Weights of a small transformer language model: 12 heads of 64.
MLP neurons of a small language model. Each row is named by its layer, matrix (up: input weights) and neuron, and shows model dimensions 528-623. Each number is 50 + 10 x the weight over its row's rms, rounded and kept within 0 to 99.
After each neuron's rows, "fires on" lists the tokens most often at its 100 highest values on Wikipedia text that the model never trained on.

L4.up2947:66 57 55 55 58 35 55 54 61 52 37 46 50 61 59 50 27 40 53 55 45 50 57 61 49 47 35 52 62 50 47 62 63 51 55 51 38 62 62 51 55 40 56 52 51 51 46 54 60 52 61 54 49 38 60 41 34 57 32 48 44 43 47 56 47 35 58 61 57 43 36 55 43 53 41 47 59 69 44 49 40 43 40 38 44 54 35 64 44 53 41 52 60 57 54 37
fires on: "-", "–", "ow", "2", "ang", "abb"

L4.up3765:53 61 63 59 48 64 39 58 59 53 50 41 51 60 38 49 43 73 31 52 54 59 55 57 57 51 52 44 44 44 36 57 56 41 53 47 58 55 62 54 57 40 49 54 53 21 30 35 57 52 43 51 50 44 49 62 48 59 53 47 42 43 57 61 37 50 54 52 43 39 67 45 27 47 55 41 62 52 27 61 53 55 46 55 57 67 60 53 66 45 49 51 49 42 38 51
fires on: "0", "the ", "Bel", "f", "in "

L4.up2795:61 45 55 49 49 50 52 59 51 60 48 37 44 48 56 67 44 45 48 63 61 50 57 61 49 59 59 39 38 30 60 33 51 46 56 62 40 46 52 43 52 55 32 57 37 46 50 35 51 67 54 59 65 38 37 54 63 54 72 44 62 65 65 45 53 59 56 53 58 40 52 39 38 41 50 35 47 47 47 48 47 66 50 40 48 56 59 61 37 37 45 54 51 39 53 48
fires on: "'"

L4.up1467:61 49 50 38 46 50 36 49 54 39 43 47 66 63 51 55 46 28 63 67 54 55 63 57 46 53 50 65 52 36 49 59 56 53 52 46 43 52 51 50 49 47 38 43 56 65 48 43 43 44 50 57 50 51 60 58 45 45 64 69 64 51 44 38 56 56 35 51 39 53 49 52 57 65 50 58 50 43 41 60 59 73 57 59 47 60 51 66 57 49 45 58 48 61 71 22
fires on: ".", "| ", ". "

L4.up329:33 54 40 50 52 44 44 31 63 57 48 44 49 48 46 44 56 62 36 60 54 46 40 59 26 38 49 43 48 52 41 63 53 50 53 58 61 56 27 43 79 50 50 41 55 38 32 43 67 65 42 48 20 61 57 67 41 35 38 63 56 51 46 52 41 45 51 49 35 37 50 48 51 39 58 47 67 45 35 49 50 58 58 44 58 53 48 38 48 35 58 35 52 44 44 52
fires on: "| ", "s ", "Team ", "town "

L4.up1394:54 38 50 54 60 40 35 74 45 49 40 42 61 54 48 36 43 52 36 46 58 46 57 41 40 58 29 43 65 46 58 74 62 56 48 66 45 64 49 46 48 50 59 36 51 42 26 36 58 42 45 62 71 51 30 58 29 39 58 58 53 41 55 54 64 77 51 37 64 39 46 36 45 50 40 61 34 53 44 50 45 44 50 76 48 64 54 37 41 57 59 58 44 64 56 50
fires on: "of ", "Leg", "s ", "and ", "ing ", "("

L4.up323:36 48 54 41 61 47 44 71 56 38 43 52 54 48 38 77 65 48 49 49 53 48 41 45 49 46 56 45 34 45 63 50 49 57 47 41 41 39 59 46 44 49 66 70 53 50 44 41 68 44 62 51 52 81 49 56 46 40 67 54 48 57 48 46 49 68 58 46 51 33 52 57 44 52 45 42 52 38 62 83 41 39 51 54 54 28 27 60 64 53 57 53 45 46 58 52
fires on: "–", "-", "; ", "al"

L4.up290:55 65 32 45 46 53 52 57 44 27 53 55 65 61 27 49 72 41 54 44 60 62 42 44 49 66 47 37 55 56 57 48 43 39 61 49 35 47 41 54 54 63 61 39 52 57 55 65 40 44 40 54 73 63 70 46 49 49 44 44 49 54 46 52 43 41 58 56 44 37 55 46 43 53 53 59 46 49 50 34 53 55 50 71 58 75 65 46 36 56 48 64 48 54 57 60
fires on: "and ", "which ", "0", "-"

L4.up814:55 39 54 56 64 48 59 51 64 50 58 43 42 48 46 34 43 60 50 59 44 48 41 59 23 40 65 17 60 27 34 54 48 39 53 37 47 50 59 45 37 51 51 51 21 50 44 49 51 58 48 54 48 52 46 52 44 49 51 41 49 50 54 45 63 69 45 46 46 37 41 52 50 49 47 48 46 62 50 51 46 44 51 48 62 63 50 78 52 52 47 32 39 44 56 40
fires on: "'", "un", " ", "that "

L4.up274:60 49 43 63 28 46 83 38 45 64 46 43 40 49 35 53 47 52 44 78 37 44 58 54 33 46 40 70 57 54 39 41 63 40 64 66 70 40 56 43 59 50 65 53 61 40 45 41 29 58 48 44 50 40 57 53 50 42 50 53 68 53 70 52 68 59 35 44 39 52 46 32 50 72 54 69 44 44 49 44 49 58 44 71 48 57 47 50 21 38 47 43 50 37 36 53
fires on: "at", "ir", "er", "am", "ep", "ing "

L4.up3045:54 48 59 42 41 54 42 62 53 61 62 49 51 40 51 39 51 56 65 40 49 52 57 51 53 52 48 65 45 57 46 48 58 51 64 46 38 39 51 39 53 45 36 31 36 38 52 46 64 37 40 34 39 51 47 69 62 54 65 40 58 47 42 50 45 52 52 42 48 58 22 49 64 54 66 55 38 63 42 62 52 39 35 59 53 49 58 56 48 50 44 53 46 54 62 36
fires on: "| ", "total ", "4"

L4.up2876:46 58 57 42 55 61 59 47 41 38 35 65 44 54 49 53 61 42 42 45 28 48 58 44 50 50 51 65 59 61 56 46 41 36 51 43 64 49 46 57 57 43 42 50 67 56 55 67 38 54 41 50 53 56 78 57 53 54 51 33 66 54 44 41 51 47 52 47 46 28 23 39 42 62 58 59 49 41 58 54 45 42 70 46 36 54 38 61 56 49 55 40 45 59 52 38
fires on: "199", "-", "3", "T", "Loss ", "September "

L4.up3799:39 52 75 45 57 50 63 70 32 56 51 62 46 54 35 39 44 34 31 56 33 43 48 44 46 45 53 46 42 58 52 31 44 30 61 44 53 60 36 68 35 52 61 48 51 34 61 48 60 61 40 54 62 58 47 54 48 50 41 51 56 50 45 57 48 53 54 36 53 41 62 54 34 43 40 46 50 47 66 51 56 66 44 38 47 77 71 70 38 44 45 64 48 30 56 59
fires on: "o", "t", "i", "n"

L4.up3565:64 65 65 39 56 33 41 60 52 52 55 42 53 43 49 62 57 58 63 44 61 46 65 38 48 44 49 46 52 35 50 57 37 60 54 57 26 57 55 40 44 28 58 45 59 30 46 47 21 47 38 35 52 52 44 54 54 45 61 50 54 38 37 41 52 61 29 51 53 41 53 43 45 40 52 29 67 59 35 50 44 53 46 47 49 69 64 45 65 69 41 51 41 38 57 53
fires on: "| ", "0 ", "• ", "; ", ","

L4.up1751:50 59 45 38 31 52 56 49 63 50 58 67 70 52 35 43 46 62 47 42 35 50 55 43 45 53 50 53 49 48 48 30 45 60 43 55 43 47 64 44 59 71 51 57 53 41 36 50 44 48 53 61 66 63 75 35 39 41 36 43 47 53 33 63 61 46 58 47 49 44 51 57 67 64 71 35 51 50 62 46 57 36 27 41 53 56 39 48 15 46 45 33 59 50 61 61
fires on: "|", "\n", ") ", "'"

L4.up3400:49 64 52 57 48 71 49 60 41 40 52 38 46 49 74 44 45 33 41 65 44 57 44 24 55 45 55 45 45 36 49 55 42 43 52 38 41 51 37 48 49 51 63 65 57 25 43 38 63 53 46 47 43 53 49 65 38 53 52 36 61 57 45 43 86 46 59 57 49 43 38 40 50 54 48 51 56 54 46 58 58 46 45 66 66 39 60 53 53 38 56 44 51 46 62 51
fires on: "(", ", ", "–", "199", "• "

L4.up3288:46 59 35 37 66 49 60 43 31 30 57 60 55 29 56 55 51 61 62 44 54 43 60 69 53 42 47 51 62 27 42 49 37 38 38 62 60 36 35 40 35 62 60 62 70 54 39 44 52 47 47 71 47 61 52 46 46 60 59 69 54 56 48 50 47 38 46 45 47 49 56 43 39 30 40 50 47 57 65 55 32 64 41 55 40 63 66 72 55 55 32 56 39 58 30 58
fires on: "as", "\"", "-", "ir", "non", "as "

L4.up3496:48 51 60 65 40 44 69 60 50 43 55 60 48 43 60 36 50 53 63 27 57 56 48 41 48 37 40 47 58 58 39 48 32 44 44 44 63 50 41 44 57 54 58 19 48 57 62 53 67 49 58 39 50 51 52 23 52 67 55 46 53 43 37 41 60 59 59 50 49 52 46 44 49 63 23 46 41 47 53 41 54 53 67 55 61 62 36 39 48 52 50 53 62 48 42 55
fires on: ", ", ": ", "., "

L4.up573:72 36 43 48 47 41 55 40 43 61 50 52 35 58 53 65 49 44 51 41 38 49 49 60 55 55 50 65 27 65 73 67 62 51 47 67 46 59 46 50 54 40 47 40 48 71 58 41 58 36 49 49 51 64 57 56 64 58 56 43 41 54 56 44 57 48 45 53 44 53 44 41 23 59 38 54 40 45 36 69 59 58 46 50 67 47 41 49 61 34 56 58 53 41 41 47
fires on: "| ", "; "

L4.up1883:52 51 49 59 69 42 55 43 63 45 54 38 38 46 43 37 31 41 47 44 60 37 56 44 50 53 47 43 47 57 64 65 38 58 60 50 38 55 47 42 45 70 47 32 48 40 58 62 57 55 50 38 51 50 46 47 52 57 54 33 55 51 56 38 57 21 41 44 40 56 68 28 58 57 49 56 44 57 52 36 52 59 60 59 44 48 64 47 37 34 53 60 37 31 66 57
fires on: "a", "o", "or", "anta", "-", "os "

L4.up2454:49 68 46 34 44 51 38 58 55 58 53 37 74 42 55 57 55 37 26 53 48 55 55 46 47 40 61 49 66 50 45 44 59 49 52 45 33 62 62 52 49 35 45 50 44 37 58 18 40 57 40 52 53 40 55 53 55 36 48 48 58 50 45 49 61 74 36 35 49 46 35 58 50 43 43 53 63 38 62 59 60 41 55 39 59 59 59 38 40 44 41 56 40 60 39 50
fires on: "in ", "to ", "the ", "on ", "| "

L4.up2356:42 44 44 52 60 49 53 34 57 57 47 50 54 41 69 55 42 44 40 53 51 44 36 47 48 48 58 32 61 59 60 44 52 57 59 57 26 50 53 45 39 43 56 45 37 48 38 69 48 52 47 54 54 51 44 54 44 53 75 51 71 47 53 57 64 43 43 28 57 45 43 53 56 29 44 61 74 62 40 54 47 50 57 36 53 56 41 48 58 58 53 51 37 66 63 43
fires on: "of "

L4.up574:35 56 63 56 43 47 64 44 42 38 48 52 37 34 41 46 42 69 57 23 50 50 48 53 34 54 36 49 66 62 47 39 36 64 55 47 48 44 37 54 45 49 41 38 55 53 35 47 54 54 34 51 53 56 49 51 47 57 62 32 48 45 54 66 40 66 50 57 58 69 68 70 49 64 50 53 54 37 52 43 42 35 54 38 43 63 48 61 64 58 41 46 50 53 42 59
fires on: "; ", "| ", "of "

L4.up3802:61 44 57 69 35 45 57 48 47 54 40 31 66 50 38 40 48 38 64 31 49 63 46 33 45 50 49 61 43 38 56 59 50 49 61 42 33 48 45 44 59 42 59 63 56 61 56 50 70 56 39 65 69 39 43 41 38 51 31 48 61 42 36 65 52 46 51 40 49 48 56 55 45 45 59 44 47 41 51 51 43 66 45 43 35 44 75 61 46 37 60 56 15 50 48 30
fires on: "released ", "'", ":", "–", "opened ", "& "

L4.up1257:53 57 50 62 47 59 45 54 59 56 50 44 49 66 49 48 57 62 36 56 56 48 44 45 44 57 54 51 64 56 52 47 29 35 67 51 56 24 53 36 51 53 52 51 27 35 51 69 65 58 53 59 56 34 33 44 52 44 62 36 46 41 56 64 69 17 58 50 41 49 58 46 52 38 54 41 55 50 54 49 44 37 53 52 61 61 62 48 42 46 60 50 43 50 53 52
fires on: "-", "h", "Fall"

L4.up1184:74 27 52 63 36 60 61 51 48 67 61 41 64 51 62 49 42 42 55 61 51 50 41 59 46 41 40 61 52 45 50 62 49 57 44 47 63 41 42 72 39 30 52 57 41 52 75 48 47 57 42 57 48 57 37 70 37 50 55 44 61 50 36 54 51 58 53 48 45 37 57 42 65 41 33 54 50 40 53 42 34 60 27 43 53 48 38 45 51 49 60 56 39 54 49 53
fires on: "| ", "was ", "made ", "is ", "$"

L4.up829:30 45 46 40 70 60 60 60 65 30 32 55 55 59 63 42 54 57 46 56 80 59 52 58 53 45 49 59 51 56 71 31 46 50 28 44 42 42 42 62 54 49 42 64 34 51 55 42 56 42 36 57 54 45 46 39 35 51 49 48 49 57 35 45 56 41 52 48 54 38 55 51 57 42 42 47 43 52 39 49 69 48 59 70 55 61 49 61 51 42 52 72 59 60 35 44
fires on: "-", "or ", "Kh", "D"

L4.up562:56 47 45 63 59 57 39 53 34 60 32 63 61 33 47 58 47 39 42 43 43 49 49 44 65 45 36 59 55 44 56 29 41 41 37 42 64 56 53 74 35 58 45 52 38 45 54 51 54 59 73 67 64 39 49 26 54 59 64 50 61 34 61 37 55 37 42 46 51 47 44 36 43 52 35 45 63 58 65 41 38 49 53 57 61 59 48 50 42 59 58 36 42 53 49 46
fires on: "is ", "ir", "was ", "ing", "amm"

L4.up3445:50 34 39 35 45 38 44 62 61 52 48 31 66 33 33 59 26 51 54 56 50 50 42 55 46 57 48 55 58 52 60 41 48 53 48 62 34 36 50 55 55 45 36 59 31 48 59 54 54 43 34 48 41 18 31 53 45 50 58 46 57 58 49 46 43 57 51 46 45 56 46 42 51 42 52 62 56 33 59 49 57 77 64 49 49 59 55 53 21 50 77 62 42 68 50 57
fires on: "'", "-"

L4.up851:55 43 44 46 48 46 61 57 45 47 27 53 52 55 48 57 52 54 36 37 45 49 46 56 31 67 65 41 50 35 46 31 41 40 42 68 46 52 50 56 38 48 47 52 44 49 46 37 48 32 53 79 34 60 44 43 63 35 53 44 55 39 64 41 34 31 67 60 60 44 60 52 47 48 39 49 54 57 38 53 51 47 49 37 28 72 52 41 39 40 43 50 32 46 41 32
fires on: "-", "ten", "ef"

L4.up2112:57 55 45 44 55 60 52 60 70 45 51 42 39 51 41 70 48 62 55 57 39 55 51 45 47 49 40 53 47 66 36 44 56 51 30 49 58 36 53 36 70 37 56 45 47 57 54 33 56 45 45 44 43 43 56 65 40 45 51 42 49 35 48 43 57 59 54 47 33 47 53 44 48 47 64 51 35 49 38 54 30 63 66 41 61 61 62 52 54 40 55 44 34 52 33 52
fires on: "| ", "an ", "-"

L4.up1079:51 43 44 55 66 56 40 59 34 52 59 44 49 62 63 52 45 61 62 61 28 51 50 38 47 28 54 49 52 50 61 47 39 43 48 57 55 40 46 47 42 46 47 55 52 72 56 49 74 47 60 54 42 59 45 49 52 46 48 56 50 38 54 36 70 58 46 48 62 41 43 43 56 62 29 54 48 42 49 37 53 49 48 39 54 52 41 59 36 51 57 62 52 48 44 34
fires on: ", ", "is ", "was ", "January ", "up ", "Committee "

L4.up1149:43 60 52 48 45 37 49 26 43 55 63 46 37 71 67 37 47 38 68 54 53 55 58 51 40 32 34 65 51 51 47 63 50 51 57 54 60 46 36 46 54 55 45 47 44 48 55 41 51 56 51 57 52 55 48 44 51 49 59 47 58 55 38 57 50 44 46 57 48 44 53 43 50 83 39 45 47 46 43 54 37 37 48 28 55 56 57 63 54 60 49 56 55 56 49 63
fires on: "| ", "|", "% ", "0"

L4.up3600:43 55 55 54 40 53 55 51 44 49 40 40 59 59 46 46 57 66 51 43 58 35 48 38 58 48 57 32 50 49 63 28 48 42 50 40 38 43 54 49 40 47 52 52 65 43 53 53 51 56 57 31 55 40 53 58 48 58 40 61 45 49 37 57 64 37 44 42 48 52 48 51 72 46 42 57 66 56 55 36 35 62 60 64 36 62 35 55 49 33 61 50 76 50 56 44
fires on: ", ", "), "

L4.up393:48 55 31 54 54 55 57 30 59 65 63 66 55 41 47 64 47 42 72 43 60 42 51 74 69 49 53 54 67 44 35 56 50 61 50 46 54 54 44 44 63 47 64 57 57 62 65 49 77 48 60 57 36 59 51 64 51 45 53 53 52 46 51 51 33 36 62 49 32 37 25 45 63 67 40 56 40 47 35 76 54 63 61 51 42 59 58 41 60 45 42 45 55 59 44 51
fires on: "|", ".", "New ", "\n"

L4.up394:43 49 41 50 69 31 37 42 45 53 49 50 61 64 52 70 41 44 32 46 50 48 50 63 59 65 49 52 32 44 41 51 48 41 47 51 54 53 62 62 40 55 48 57 61 44 39 49 41 55 62 46 48 55 52 66 55 44 53 28 56 38 52 59 49 44 57 62 38 48 58 32 40 57 53 51 58 45 41 65 49 51 54 54 42 53 45 57 50 62 29 58 52 62 43 45
fires on: "of ", "es", "de ", "n", "at"

L4.up3316:48 56 50 51 63 43 30 40 49 43 53 38 56 55 69 48 41 31 63 73 52 77 53 56 55 52 45 57 53 46 32 75 36 56 64 46 61 46 63 43 63 48 51 46 67 44 56 50 49 36 50 52 59 48 43 41 57 34 56 43 61 48 49 38 59 58 47 56 49 40 45 36 39 39 61 49 36 61 63 56 45 44 37 38 65 56 55 66 65 37 45 54 53 53 54 61
fires on: "| ", ") ", "("

L4.up3749:57 33 74 48 56 43 63 46 37 52 46 48 61 57 47 28 46 51 70 66 48 58 31 51 33 43 49 53 47 65 70 37 66 27 45 25 47 53 40 38 50 63 71 51 42 59 61 50 46 66 50 56 48 52 55 54 52 46 50 53 51 40 56 52 52 54 64 51 48 46 66 54 58 44 41 49 48 49 52 50 52 59 35 48 40 57 57 66 12 47 40 59 41 36 36 27
fires on: "-", "fight "

L4.up2525:69 54 50 52 53 45 44 66 59 45 42 60 53 47 43 57 58 35 65 56 45 47 48 57 39 51 33 30 55 57 48 31 50 49 62 36 32 57 32 47 46 48 50 47 54 58 38 33 56 45 46 59 58 46 57 43 40 45 52 46 31 70 42 60 41 39 49 42 75 33 59 46 42 44 47 51 43 38 42 56 43 48 50 53 51 53 52 37 53 46 40 62 55 50 52 33
fires on: "in ", "to ", "into ", "am", "aw"

L4.up1418:63 49 36 60 31 28 60 49 47 55 49 48 47 59 48 62 56 65 50 41 49 54 30 46 45 62 57 47 43 53 33 42 62 65 43 41 59 43 72 50 48 49 43 59 48 53 56 51 53 32 38 54 48 48 68 54 57 53 42 37 57 50 48 47 44 54 59 63 48 34 46 61 53 65 50 42 45 40 58 49 49 45 61 32 61 53 41 57 42 40 43 65 38 62 54 51
fires on: "| ", "in "

L4.up3470:40 49 53 47 58 52 46 50 51 65 56 46 52 35 69 41 47 63 65 55 42 49 61 65 31 64 43 49 43 74 41 48 32 44 55 59 39 43 51 48 54 43 41 68 46 66 44 42 37 30 37 60 49 59 51 46 58 55 52 56 75 57 44 47 38 40 52 50 37 73 47 67 60 48 55 53 37 44 44 49 58 36 36 48 47 44 56 55 49 49 32 48 46 26 66 37
fires on: ", ", "on ", "2 ", "Set "

L4.up3781:47 60 42 66 56 64 48 57 66 43 52 34 40 52 42 53 43 43 55 46 54 61 53 48 51 55 48 58 48 60 48 52 41 63 46 44 43 46 36 57 59 32 46 60 42 59 46 44 48 33 53 37 57 60 67 46 33 57 55 34 54 61 56 43 52 45 42 46 67 60 46 48 38 49 59 59 61 49 50 52 34 41 49 56 62 43 58 52 50 30 40 59 43 62 56 56
fires on: "| ", "-", "d", "was ", "|"

L4.up2702:42 53 47 43 36 38 62 49 56 49 42 40 57 50 40 38 60 39 56 62 33 28 35 39 52 56 54 49 38 44 49 35 59 36 71 33 56 42 70 56 62 53 46 64 61 48 45 62 46 34 66 64 43 56 73 46 65 57 52 46 54 42 41 55 50 67 47 48 40 54 68 63 32 53 49 53 50 51 62 53 56 61 27 62 54 64 50 45 52 28 51 71 34 34 37 41
fires on: "s", "es", "t"

L4.up1729:41 34 49 60 47 41 53 51 48 57 45 46 46 49 53 36 42 64 61 42 50 44 45 43 38 38 55 28 43 55 34 60 41 42 50 40 58 63 55 58 58 59 42 34 58 52 59 55 53 50 51 28 42 43 67 51 58 50 47 57 59 50 51 41 47 61 41 38 58 32 55 54 52 33 40 51 55 39 45 52 34 46 70 48 73 50 33 41 69 55 60 62 72 35 51 65
fires on: "| ", "= ", "s ", "is "

L4.up2671:34 40 60 53 36 36 62 49 43 48 63 38 49 47 43 55 51 53 50 46 59 64 57 50 57 56 64 55 44 49 39 55 45 42 29 78 44 42 43 58 36 65 57 42 48 53 23 49 46 57 45 62 37 51 44 44 55 51 50 55 49 45 41 36 40 39 47 47 42 33 62 60 41 53 34 56 62 33 48 52 48 66 45 65 45 59 53 51 38 63 49 51 46 52 48 48
fires on: ". ", "and ", "-", "."

L4.up1283:30 44 63 55 60 61 46 60 25 37 48 73 65 64 36 72 53 47 39 67 55 49 68 52 41 45 62 42 61 66 49 54 55 49 71 47 44 61 54 42 45 59 67 51 53 57 48 60 50 39 43 48 60 57 48 44 47 52 59 21 53 49 50 42 39 68 52 56 74 33 47 43 33 51 45 50 74 44 60 57 47 41 53 64 70 53 53 56 72 42 50 45 49 52 65 62
fires on: "of ", "from ", "for ", "| "

L4.up772:44 42 48 43 55 41 56 54 45 48 39 62 36 51 45 60 51 51 38 41 56 39 34 65 63 55 50 36 44 42 64 50 68 58 50 43 61 38 61 44 32 48 47 41 26 52 39 55 52 51 51 39 53 69 60 72 49 51 54 50 38 47 54 36 56 56 60 51 43 39 59 48 34 39 46 45 77 46 48 49 54 46 59 36 53 50 47 44 56 50 62 44 38 48 65 29
fires on: "s ", "their ", "' ", "its ", "| ", "and "

L4.up640:55 61 40 42 37 73 58 39 58 57 55 48 40 59 55 58 38 53 58 58 53 59 50 30 48 58 63 63 36 54 54 69 48 46 69 47 78 50 47 50 53 52 41 32 39 67 47 67 40 57 50 53 43 42 54 57 49 57 39 45 64 46 40 60 57 46 39 58 45 56 58 56 60 41 55 59 55 57 42 37 55 59 46 35 63 59 53 41 34 48 46 47 48 48 60 40
fires on: "an ", "ey"